From a checkpoint of a small transformer trained on Wikipedia.
Size: 21 layers, width 192, 3 heads of 64, MLP 768 GELU, vocabulary 8192, 10.9M parameters.
Architecture: biases, ALiBi.
MLP neurons of a small language model. Each row is named by its layer, matrix (up: input weights) and neuron, and shows model dimensions 48-175. Each number is 128 + 32 x the weight over its row's rms, rounded and kept within 0 to 255. Numbers have three digits each.
After each neuron's rows, "fires in" lists the words (lower case) most often at its 100 highest values on Wikipedia text that the model never trained on; "fires on" lists the tokens most often at its 100 highest values on Wikipedia text that the model never trained on.

L2.up719:191122160113098161127119119132121148129068110146116126115132072142119134117127135128158111137127161116115157156132094149180124146148140174135100133082162165065107066079179152139128118121171090136127123155094134140162083115109142115135104151141168078130125128137119124060152115099171154110134155155139126109065133116111108108120186149194185156193145124082135096164114157148142118174108
fires in: "the", "legislative", "elvis", "presidential", "el", "elisabeth"
fires on: " El", " the", " obl", " presidential", " legisl", "ative"

L6.up368:082106134123103132100046132134146154153139068150118067140134114130093184180084105143135157129135093113130149170024159184112072103113166137139093192139131139138121137154193132079121134153144108146150130113132137107193164086149144073092120170179119141106099113094146109111136140189089132104145109155146177063131166189162097081153123149081144109142090153132236107103137143055175124128114
fires in: "6", "9", "8", "3", "7", "4"
fires on: " 6", " 9", " 8", " 3", " 7", " 4"

L3.up211:140132140144109130120119165141143143079099074049149165125147143141171101127144158164092133068090148119188097095164093181123120102191096169081107158123065102074092123159149151162145105122170135093104125132109164131143168110136153102106115168097135134107141138099048072123136163097116109151094152153113099126124163125124131182071210143102131147141131142099137152130096156127153108174192
fires in: "and"
fires on: " and"

L2.up16:183082112132114114114158132118116146122103120108184143231088108073078157185177059057184070169120165099143140213137129116109093102115136111098138108128113096170164146139109145094095116118114093183150168148100159159112099126101145100117117168121137096124178170062090092114200154148090174143133110101121092123079149091079113080160161179102109125147114142126212160137136174139105195168153
fires in: "january", "december", "november", "june", "october"
fires on: " January", " December", " November", " June", " October"

L4.up139:104091110129098060064108137149190171130089173141117145144130116155142119111098141135127082116122148184163091109142145115123148144150112165092154181156129169109143108140183108202127117150141061104107115105111112124148218147154149114139150149119123105191122079081058151069146167119122163135157148125110042166166111075165115140096146166061166147153108161141149075141109093060141175145153
fires in: "and", "which"
fires on: " and", " which"

L6.up663:054128170068110129145112150178171155134146150085170133115112130173106108128093112174119127081094124169128101133083114112089092107224160123102137126099118113075155124099132209139153171142186101107110131088095167084143065146111121044107082107184167082154130131123103115088127142083124109051099166112194139152166152172101123162085117110148073146126150139092124170120132100108110155145135
fires in: "he", "the", "it", "she"
fires on: " He", " It", "The", "He", " The", "the"

L6.up218:145125117109140159066163090144150173148105072205121080167167153138184163190055146137135159093131138211105142182130123146153129090092156138090147119093129195095109108179120092139173089077106133121113125202173175121105134102167134131161139187168065104109124121075148132099141185116120134141119161168122103067133162144065105127162174160138153111114105173135145118120136093121146151098070
fires in: "as", "one", "pair", "pairs", "wife", "daughter"
fires on: " pair", " as", " one", " wife", " daughter", " couple"

L5.up460:135163098121110096112151139123120159152185096159049156124067128084121158200132077085126140097137122126133140117132131152123142134188175214115163099158152080060104127160124140103157127108100067124164154175172162153167152111168147128132090082123135082163115145137151061119110137106106185101085119156116140089120157128150131123162127148109165169063120140160125121108114079151214095067098
fires in: "bishop", "against", "under", "with", "killed"
fires on: " Bishop", " against", " with", " killed", " under"

L9.up413:111170119081104120164135133177108105115125162138097147122145130102152176138127104124155076063121136154178145158098063148130123152139112153130158092115097195139154076188139118125129153158111119102145130121113148124101104127132157141122086120130141099138160161082119132106130157113147104073196173203121050133213149122082109116167126164149163104105137167164114143128121070142117165083149
fires in: "all", "various", "of", "are", "isbn"
fires on: " all", " various", " of", " are", " ISBN", " other"

L5.up430:126146197188130086077150167135122125110087052079106189090068070136124125120156136136114122136129096148111091110145093148186136188155148122116128075068108098109181120138134107205120094139148086112125150137159128133154129158150159150143124169153145129171186061176129087044097144091133114166160146100130136117126128099138107136134173144157195165149158068138158142102170163113148143192144
fires in: "national", "international", "world", "premier", "uefa"
fires on: " National", " International", " national", " World", " Premier", " UEFA"

L8.up379:119083088156087091096146088099150143091136108192128105161137147163091137177088121179131136055166106139096130177090145106157109198137151167089101108087086100161127122099119081081122153117124112145138138107102129143140154127114085140094140153127152191113164127073117141086152174104119141116141141197162146116130209214156110100158151159100147141116142132142125084183093141086130144147092
fires in: "one", "a", "an"
fires on: " one", " a", " an", " 28", " 27"

L9.up195:048109180110100170087183043110149104184118094152142104073133139116175103145133135113135117126172107166104107130064143140112101112157156187095074103095120125076091035108146075127135159143149088115139076138149184141137133116109070142143151176097067158171179102151154083068138153159100150159078202170153160124113207195120106166150159121089164146174061149118141131123112114150158154146084
fires in: "one", "two"
fires on: " one", " One", " Two"

L11.up526:117153132148079108084163084073144163133114097082145179088123099126156105123132106157119131133167085127126112137150133089117125124119162107182091152139154187145141064116112071189172125102127184116104124045144103102179109068104140163151115182105158130182148167154182100140120201134093199085137070074145141139147148177141082153091204115114161198092112132137145160128148156109142142165112
fires in: "season", "team", "club", "game", "he", "clinical"
fires on: " season", " team", " club", " game", " he", "ini"

L4.up533:122145110134112107127151170131169147106105133136150151159121148186141169173161102140138134151163109150108113111055139080159081078111129160153132170108086076128203083191192118105080123096099105164133168170170130123178168097151117073100126100135106117129172151037077118125160193146073147084121112153120136077142147141113117085124160212097125129154107115203160153118099183078124137179089
fires in: "6", "on", "5", "4", "9", "7"
fires on: " 6", " on", " 5", " 4", " 9", " 7"

L8.up63:081155115100085128129094143137098195154138113136163106135117128100109139138107139177142178095091110177120215107096085160162164079144152173130061157119159107093131083137167158111114171144123117125128072177120152132117151095103067126112119092116076129157138079113111072110118141168140145058142187144142138088167160158097110120182118178090217146144106139145134101174106076078121100185143
fires in: "more", "two", "most", "one", "less"
fires on: " more", " two", " most", " one", " less", " three"

L4.up671:163120163100118127156145167115130116136111036136113108153083078117178136139137092132060178155086114127060150142124125153185103110177115100147123108098083129123120114094114110092132122137123113172153141128138158109132137072151094159135133102104106096209115098129113098089123119111085166123141135102176142163146153120095116091133142194171218144145120145113185151154098155112175145176090
fires in: "the", "league", "ncaa"
fires on: " the", " League", " NCAA"

L4.up3:163132160165102129072101173152171142089062118133146104158138129144177115120150137138089109143108135164098123135167090136139110094159141151113024122127165139090134088141109122172133070101109054150099115147115132134147156141150100105135109120126074090129106090110084185127157136087133155177134150170136109137120171132131110108095191145093178144131108115106156147051148104145078197136142
fires in: "and", "who"
fires on: " and", " who"

L5.up341:109163160164175125113083077148119123110135140175128135094103105154093137157088138200147131101125162165140155104135119161137127116128144175125109132150164102078162069173158211105154073105169033140128113169115130117165123116134112048094165119116083099137131138046107127095223171110121137138130114181108139180153162160089113123119176158066140173076138117175144123125084134073151125138189
fires in: "and", "or", "le", "as", "learning"
fires on: " and", " Le", " or", "as", "Le", "ab"

L5.up246:099110171177150087064134114179158107106162129104066146127101118131112112114187162149127104093143122130148188163130101112172110127164190126100138078071118104139138069147181126151156053118104144167200144089165164122181105180099112109121131196094138117129120053157123141115155182119134140089170112120142185116097152106115107153112172132141097157118110134119155158113161144096080152208151
fires in: "national", "annual", "olympic", "world", "commonwealth"
fires on: " National", "ual", "ow", " Olympic", " World", " Commonwealth"

L9.up746:083121111126138136102181076143147145128082131174106059121120114147119183154067111142131129033111110179125122174107103083108125165133160140157127101099147171096100093130148086112110151109063048172088143105153140109133170124181111170137159165149083149129127128109159143056172194169143148143124113159152057211090151139160093155181128117149127135141188152122147131134139047106185149103093
fires in: "as", "one", "part", "2010", "species"
fires on: " one", " as", " part", "as", "2010", " species"

L12.up532:121116177108102095144110109096088167149080151097144106185130105161097187107148144123166180120156156152130157165078129143207097091148138108116129121143128132111213051147120107210141179080138114166127101152080167122127104085125109169162126177104108141123151137091159179138150160127117141057162133095140119137119180120117099184072169111095124148149122121087093178116148132075160119072120
fires in: "had", "has", "team", "he", "having"
fires on: " had", " has", " team", " he", " having", " have"

L8.up609:097160133165112127119099150134132212153162082162153118141090076133135184190157097178128142129098074131146130124090129206099117172115157131157169135129148096128077136136129164146096161053149105097140137156144128169119183100156200110097073110158122121114138134110078150117147115119118132082124154139152061102142104179169127191162108175172120122113132205148131111160117132078150116084107
fires in: "at", "atomic"
fires on: " at", " At", " Har"

L9.up528:102149110114093180135133131108104127156152133118163126138077115089113126117140072197136069145138116121194187104082095160123099154131147160116126144151113093132185132118143197122137169132166095100174113079173156122173093067110120130094079081126128074150152108102150102133105151130115093102128106120180069108165152080085119127169149184103171122110156139134156172045146114174159101155121
fires in: "of", "all", "both", "between", "some"
fires on: " of", " all", " both", " some", " between", " many"

L4.up391:159137130163127165136173152103131129127114120179098135097114127137116177083058109100048097124126129116110160172161142124130072092191126209143134145088109135113157092112207127096111151136118141139125137112183108142134134149130117122108146122147143092173118107117072096059137129067141124194123183066135059142126180123127109072131149201130129131184109129168133131117120103144155131177161
fires in: "the"
fires on: " the"

L2.up270:150096110135145111094093154134132141073131113110099162192096076091090103132137103113165151169077141123144148175077056119172093086134139152054151082097089088169202134117122108129107124147154115164161132162117136190114157100154138129152095163124184154138166100118124170115164165135110179149160067102130146020134126122117118094148185132147122153151116150150205148150153175129122177164145
fires in: "october", "august", "february", "july", "november", "june"
fires on: " October", " August", " February", " July", " November", " June"

L8.up150:111193124086141178106082101157130094110130113122083120160051132166114134114133174157062114168134141134218129108094043168165116147176151132111155119110146147142143101158149164114110073137080130133196097149114159129159141098127117137133067138156108127157148125093138072112185207132150068132133144133124121091121178120032129135148167126101137154162119155166130105134114149141141161146110
fires in: "total", "number", "top", "of", "list"
fires on: " Total", " number", " top", " of", "t"

L8.up112:050165113098157104097136144152115121125155091136055167104104155158137154138128181132161100084119092160181128127128082077189128133119122142095097140089113161139148155203149184137123071148150083195164109155135122159145194175194112129106097129154080139117067163129138164129113137146178093099148161133149040097170149073139114102128153111078141156085083134158127113123091141083151160138085
fires in: "of", "won", "total", "win"
fires on: " of", " won", " Total", " win", " winning", " played"

L3.up654:146106123120120111090147162106127121085133124087136137142092017110103135120155089114140125139107119151158131132137102128173114123111150135083141104053074147127185166141119159150106123129103148159116109089134114150146151092167172096173144163165164122113159160140119109087145147118157153126147189092156114060157131129156121116060158113076201120176155131140168141141160156156107191175179
fires in: "july", "december", "october", "september", "november", "in"
fires on: " July", " December", " October", " September", " November", " in"

L4.up719:106167059120104119116146148142165139165208072150120143104126088096152131136150068085174151148157152144089129125085118044124153138184234142102139141180108144110122133090127132092204131102170165139162092106145159145135140102137085142076117110147118090144119155167102140122117133124150174101131090140154085126086150115179103138142125139109112166155143127140152101131146157142122105101107
fires in: "against", "attack", "defeat", "surrounded", "passes", "with"
fires on: " against", " attack", " defeat", " destroy", "es", " with"

L4.up490:124108117121126170131077150134185174130124152177094132189148126136167148145177163072080141105092124102106143149120082121189150109184144185104107115089105090084133079161170144149124053044090095151108074163145206125120216166085087144155126153120102093102121121105091154147136190117074122136115162106124098145141140134150124134179173118108152128147100114116139144102124147097201117122085
fires in: "has", "had", "have", "who", "which"
fires on: " has", " had", " have", " who", " which"